Weights of a small transformer language model.
Architecture: LayerNorm before each block, learned positions, tied embeddings.
Training: 259M tokens, 5409 steps.
MLP neurons of a small language model. Each row is named by its layer, matrix (up: input weights; down: output weights) and neuron, and shows model dimensions 32-223. Each number is 128 + 32 x the weight over its row's rms, rounded and kept within 0 to 255. Numbers have three digits each.
After each neuron's rows, "fires on" lists the tokens most often at its 100 highest values on Wikipedia text that the model never trained on. A number after a token or word is its count.

L8.up810:135102154154074152136096101160112151159191159152139107185152204126123131098171138166134102130055095091128119124107134155158155101129111099137133134136177134122138140055092157114119104141140123066146059166160139133176107179154094125112121155026077190107157087101123046164079159099135158135135177183132149127124113102036166122074146078089125154190094101134144125157136140095089140114093114136085120135072084137146124132083132091056119108129172085087166132107087163084119102180136160109074140150154190116098126125130130126134135157088170100105065167129097128116130130124158176152
L8.down810:021144122187149091159060073160091122155105137135124101114108085145167101099118047123154151171149091174102132141106086101175099090141178199162096114115132136158115141133179077071137173100090191148140155125187165139085100180116126171105124126134169146088071142159160138114120129147140178128158127122099163131150163057144160095156156120163041109102206130139130139082093141101141181111131168119090090093128151147145094127110169054115099109135145119152143086181166131119104081121120116114114120187086096142201125134153138136140121143147113116145080113085081144159176114099122093126
fires on: "ian" 19, "ut" 10, "ia" 10, "ed" 9, "li" 6

L8.up763:142146124114083175083105121178121174101120129125118139145148110134097146126156120183115091091190082110134148095116122146145112093070103207103088090128101176128160117139131110059155139133145071135139140050149174092124110116163115143080192136138167169150109112126083159102169036128035097124116118138127128089129115092127117103156111126138103149121173108100111109124120114120038121141117193161151108178110129146170107130140096090080114165161150052137131069091174151161137152105098201169124164146088131143096092106086098107141132166122186145179162173113143082126101117091128147099
L8.down763:146153152145076099163189080140137143176075146154138068144084135136151111127127126107067144104112178046092174151109165159136139131114188123076178113117130149155154127085135136148127126152087078160157082108147150137149156095131020125076130128137125136118176157071139149136096192105131088113100182091127103119162115136163159125130162079133079152121137102124157128135110151139117152216130163159106116139097056160159115129121144145155081117160089101109161122142148117158160102117151097082176109121088145142120075159047124156152139085130123158199100156112108128086101145108126120142
fires on: "-" 22, "w" 9, "u" 8, "ho" 8, "ed" 8

L3.up75:154142171115120063125076098139142188161176118095101103185142108076136128112148133115121176110133124092101117088086112105104141157048133111101091144139126110137144132127142116129165147015104129126074088173135151174112087178152094089144125151116165129137167142064142048120127140120148130131109147097109115068169167100154156144144104105123145152163140088132117095104190166157034178115112148058118141126121116143170148091123115138128143159121123138125120094179136097153143177133143149121119147115044173149089131124116148129156168099081124150119128147079118154193103139129089075110
L3.down75:185156130141114159171160143148139139146135117121145178119095120093179109119164120167132117091164138125199156066097098093087118172086114121151129129100184159117105123122125115179159117083097134153139108103169129065208113116085072159102161104091127098080188153079099126135125165086107101140070094103128123130134100099146109145135091126125143127135121153099151150154096141182108182142132133176151169108152098211179168165099090144192178101081153102105183166151104132079197092111175149116106083148126116140170106161114074163104129097186162096181073139103157106178135152080113159085
fires on: "-" 36, " received" 12, "/" 11, "w" 5

L5.up373:104104112142114100156136152206143145118147133177099085098127132154130159132148159113176059203087128103099157105108093120144079154136140110114138150115168189106128178132102114141130106185141088111089093145091124151160112136224083114154101144106121121172109120144131125128178119071146153182145191079115146114123144163131099101107035118149095104140145142120094109133126084058143159114136077105125147078103143129136123149132059136116129119140170156080161121150091042148140153096080066155090086106110141103189109165113121143136140100115128109136089177135153073102166160185140105131
L5.down373:185098118126163145148063184067127181128114145113119150129161130094155080126106127118126111144154171151122124091110129096095138118206140139179133105103126153141195091156153073132080134153131172097114168183132098095091107138097169074085096152108160117100112140100113148120100172095138101038116079107149156152130138120148129073122160105100201135108141175134151106146099194157117141105096111116158121170128148129105179079091180109095210121173063104096137128102095079137095104158098157137137129210130122123146106143119116147133076120090132058129129130138144173107155209153140188147
fires on: "right" 23, "er" 8, "s" 8, "y" 8, " of" 6, "n" 6

L4.up339:115105146114127118087142116130171126153141112197126141121093146111075149044094145169188156119134155101114081109148147110149112113149129140098154078140138167141137127168139124108104122101052089140038113104116132180069173125130142135130075097110218124153141089163136136126124105118106162101108055114184166109138100126135099056133146129122112169141154098141164175148163121082154193075108105069199111128082184175137139122089077142132130105141145098101129138154132058149170113113116108132128139210111154081114069138018089161153157125145147142098145160149138121190178149186087147137
L4.down339:187138128160106132155154151083128151131093121156107126124088155161127139174167077163115148160198136127122113063115134115145123166118156076192120061173095140063162157138112181113083099132108113138107113102146111127123162125129096096188102147093122079133116101119056162118110054119020117155155129154182083125134080125170129157134157139100100100169139091120112139065139092136177106106159181163143096104185137131155139121130181093125138149111149090122057197050171142077179138094130126102152184174117143122135125123148093152160126146126157093116202163170100123097075140165114149126
fires on: "d" 32, "ic" 17, "vi" 11, "er" 9, "al" 4

L6.up519:039161111125066087061133164139092128145083172052108083096143116163151103126137121150147118112176088135081160091077099077151152092142116098174103079129156139118181140185212077158153130100108101084160145141107132103144133198142130110166091116137099159144204153114153193168131112066159147127092125107107146084091119122066134123118112140153124170153075121094139138150163127137137135112118121146157154090152140111142095132125135134079137129201155107074188121114127081132173146152089147113111180084173185107153119132143095119128142117146188155121159103141156156130143118139150209141
L6.down519:157072135152094085109145144105092127089105109078116105075116160095129134145084169178112133144129114168076161147139125123081128147074169100171112140110178172075149118106073110131106093162137124166107169076096134106122162136106213124099153158137134113130100086134122176140168127099140123107175115128129093075114118176070164035160097172108038126089099088116155073132117184217101152105126174116096130140132156123086199124128109159133141139199106158212149122060132106121111152164099152123170111194099171104193122107117162095143085093159109135128158137147126138129159120137133152200
fires on: "y" 14, "er" 12, "um" 10, " to" 6, "h" 6, "cent" 5

L3.up948:132098156088183104160101138110093140108138129216212115116130117116122125145099137151124140137171127120131141117092113106137202111111155088172151178072159108143115144119082105110119123095096088196134134146075109068113141175149130170114124118100123138173161173081101117156119083128168165147145126055124115096145108122122133126139181111135144119072154148090136127100161112075132165110111097127152128145073123078172111225070112181127168166138168111120090119135175144117148129131147122123144112159190097104063094109128135095132119123186158089103119101189088137110115125123103176146
L3.down948:130120179141117125091176101115112138082131136136113136112105114152124136141139166125148116133158133135176094141103064136089085198165143123149165147148092083084081112135112113142154124171165167097180080073154125127092118093127158081067135120115127145173118103073141175096172076088110116121143199134127179092117137073167083127144181154141097168078137118117130101074135131129128104177162080133197151166089128196136101194080087113119088123141105116098167097100073141127147181116061154104129094166086115096146127127142115168111117153175103111148078071193099134168136133091141145107
fires on: "al" 22, "ance" 10, "r" 9, "l" 8, "ant" 7, "a" 7

L4.up911:121154111181142143105092096093076129131141172105110125157202112128080118173123144152131128196133091153136151118144151185141145158168091142160093132159144116076141140088091097157156090165081119129114108136111137130149151105120160167111206128114114115119170130136114116122097084137127112125112185138117103110166097124126105135123171124201163143076109181121147077163141071139179125113080069113143195091166156080138125131163078242133164132124136145137094061103105143153111139078123113048146119126116104151101132100183099146108143091117130082121116131081161145046124179176137150156
L4.down911:138163118142105106130104159144156162100107148160151152101115135126205179169134125110108087143126156120150134145035092180076095152105122140112154138103188117114086091157178148073127162107187155139109183126086140178111090143114062131081132073121123121112109133122156110114175162183138124157074125120115157099112107095111102164141110156147099122152131137173137118109103207132098086177189077142138060142084115105121084087139155109144132124124152084148131112126114139146174111136155165176107203124130064128131152131169106111101125088142150128152115176142131087093130142140142156130
fires on: "l" 41, " La" 17, "a" 5, " Australia" 4

L6.up1012:138115124116167131166064126129131143119170178117177133110157128117147103160141102124131245130162156083061169133075135130142138194092131092098108144125155101112137104070101156139142085121117148144087124154108125086118129123155099137109143134174058102121159108067089072099109135085110141138145109138108182064134126165147068170166209147129167153110094166152118134110117168168102173138139120128137099070071152084042121167049123143139127192165119105036099124086161090063139107140116089125112120157149099118102091137123091164157110101148202096181146124119090102167169121122183091155
L6.down1012:103165147110157114152177065146144140173115096115189188163095104168156160079128098167074120121161170122159153127108129128130055133128149129115106136121063155122114135131125170089110140167098151186176065127135161090126128122103112150148074130124185151116121078102119130123110112156092138146171097160113122059146152128132092129142116102112077096081189185225137088188138137107146099119205143196146176092103124157122115063125116133129158132161195096154187088144100150095180112106122085168124103178106129133118117111120181133078110104146174127164135106115129183109180041151103070111
fires on: "al" 54, "el" 17, "ul" 12, "l" 6, "port" 4

L8.up442:095140071147109064092178116161180163110118182187115111138109122083179150094051162062144070079178127101096107125131097074130142109114089140104108070158115082144103124215113071161120139169168089094127114122137116118135144126153136110167138154167098151120105146157133134166081113187098168118134102104069153095139134089083087151102153085081141097114110099111119156174126115109143120160100135173117160119104103139174163093151117148090120133127060094165156096118140116092183169147139103139133158152091119096132129131104177120098142117076153150104078139068147154113134115144178109121
L8.down442:165157145131162072128092141105078096191108101043114096145154124099112147121158176146146163174098080086164130129160113114146157105146113139079111149089115062133136066130074050147154083149162198097125085069140124112128102131171135191199101126091147155118113161173161126109185179144134086094151123069124115162122106188180163078119154109095129136092106152107147126120118159111090173118167131086095126165152133115138128173136119142109118155126110134161096155139132110105207102178082088137139122168163134122198154088158109109164095106140144128149145104122128140128145152157090189144
fires on: " the" 22, "y" 16, " to" 11, "er" 7, "th" 6, " " 5

L8.up470:157181106095137129122104079071168114159118104131100118168101140081145163101100152114185150079129104107104144160122068176143124143161115096089189139051129099083105131166136126119147050202142113142136170119147118155180112142113117101180103122187200158119136142113095115127136105116124148128077158112105128129103123137151133063097192095126096100183096093124058160116203086094148042140134100054122152153124123147095131084135144122102133057141113085066081159134136129132124151074114121081099147148096150119194165160155185118114107126159102075135105123089119132098171129149125192179
L8.down470:136131135132125089139088100215096130166113126160124110171059148157166167155165137115130205132099123141126111121155181114138080116066088105117128152157123173122112155116134032130095164108119147057159137098172155158114155151089129126130122168084073148069148091140085121130137107145128119133135147138097149119102153120127136106043114126195130093105158140132138143153110155195108141150102165081122171149219113132132114179137106165182164135143160153204110088126102167101137147108112121126094088187122103138149118082068053155153155145121099197159075186127073144158106119126077087131
fires on: "e" 26, "ri" 17, "ve" 13, "go" 6, "s" 5, "ce" 5

L6.up819:178150095113154098154186144080093117145133143134074141138147137111155145104087176082072102116137147154077108090076159121111124147084110182132166174144097089125176081191155154102135075109077135171102123136093157135166164174150131154188140144102198156155157116089077100148120092128125123148129126166145167113171115103183129163102141123082104130153153085106157112146172138095105124108072153153129077118133130112128146095141132127167094073143123096131145151122120097167166148141151089117150126174086155175130070164116142121133068134132090113044105110169153054106166210103141081204
L6.down819:125202106144171149114105152189103156179154100164136130147173139093131083134171119139118145161108129120137175132134158110096126124146096043093147105080108175144139089102138159099118168183133149071070093114171152119157124137109125100174114114085111140139158182084093135136100131082132113120106137135122119123142124115092147031113094107123075088137096143148131149127171178110120091100138122149125142138187148129121177150157072117110094133138134122135143122151164182118173114080180114152086130128169124100122157097145135100104086141117124154049157176130113163104148169146035138092
fires on: "t" 15, "ed" 11, "ic" 10, "ing" 9, " 1" 8, "ce" 8

L5.up224:209089122145135155099164171067125122095126075150166113049140016064119142139063095154153062125183159132176122093137087149130172132139101135117176160093076135131140116171169125145129127132091170207073110113137101103177107124093092155117108124134175116146139167135113136116139120166129118129157166157084140125129108195165111171098188119109130085151104101082178122121135152141077120192088115115077139147179086131091088057160149122080129111133124107118144169088144129167134056113103126144134133185170127166115154129153099159151070158131117107162202146136165086115159149093098186150
L5.down224:064148187133141143093093098115142152122168104171129153177071123129112110094153159129147208088104145101124101163122151163161237145156095134146174128173102118124096083067119173124087106147132131079129155124131191140177105115185142079199080146173087184103140124121054171068145112089111138125108140165115143072159167117123130072097150120124072069128176099118124118127114162102103152127138073045111107173178154100166117173126107102159104110173142102169160104121173088095095136141149109103102083184082110103118140092131128075086140169097130114089132129123175168112124154104063120104
fires on: " |" 24, "ed" 14, "ing" 13, "ra" 7, "o" 6, "s" 6

L5.up141:161101160150091146118119155098148131186158158076099131078100095154141153107115102090134128183173151141126115073141117139144107156199136174145135122142139129132147118093108155164188105103109163096066164121123139125141149146106112109141168153124223165166120144142115153191152166143156122094094165125112117052185128106058138136155151079110172101133054097136115101156149145138183116169105121102098146112121098161100113146110126118101087098142106129155164106126137132152129207109147075108151114130090103099147170150145166102140084097148154071195118137165080100101126125132095161170
L5.down141:133070187147137123171129122149199120141165141150118104171132093130136127125174155100110127127132124121084226139174127110168093103136058109132070155149110128110138186123098086094121135134139124139219078078105145139101096100132094097135111173118151094071115092154130107026138157131151181175118090135104134147107092098094156137020184120157075102127126122154100145103100165112133150080146137104137143113142106144136158123119168106146192168162141108128137085116135123088151103144175144121137124118069208141193132134082147150141097138146143135090167112139172150186220095155148079152
fires on: "s" 36, "g" 10, "ce" 9, "o" 5

L4.up116:195135120110146109114155119168151177176094171131119117132186155104075103143114142050107101164136119144151172108120159145135090206062061105177150134200157135080143140147094128155161114194110196148127092139110113131171122153095165110168142138136105075167133130138157117101117085176100083109127134144080103161121111115145123144120151125181142108127113124121124125143162097100119084095126176102138094120126132161150163187139057141065187188132144125087122129128136115103142164133095087170105125162091165082085177165102083120192116086072078151116096103081152129061203102166089150132
L4.down116:148137098160092095118174179104067132112123109126126150148144148141191128075117103171149111107075152162113122145117146111136131179160159140099107159097144137151130149090154155155104157196176131140119158114125130227028139098094110084116078111127116146082073081107180117068068124134168084196095109124147152142110161136160118125154104136155140146110115163077143123134159170208182163107141195180110162108140140126133134081059142148213119114096120093100104092151110097107133051097141179113160153140168094103102076117177139090072117136153170100128131147096127121129092157113141150107
fires on: "l" 41, "y" 20, "o" 9, "ro" 5, "la" 5, " La" 4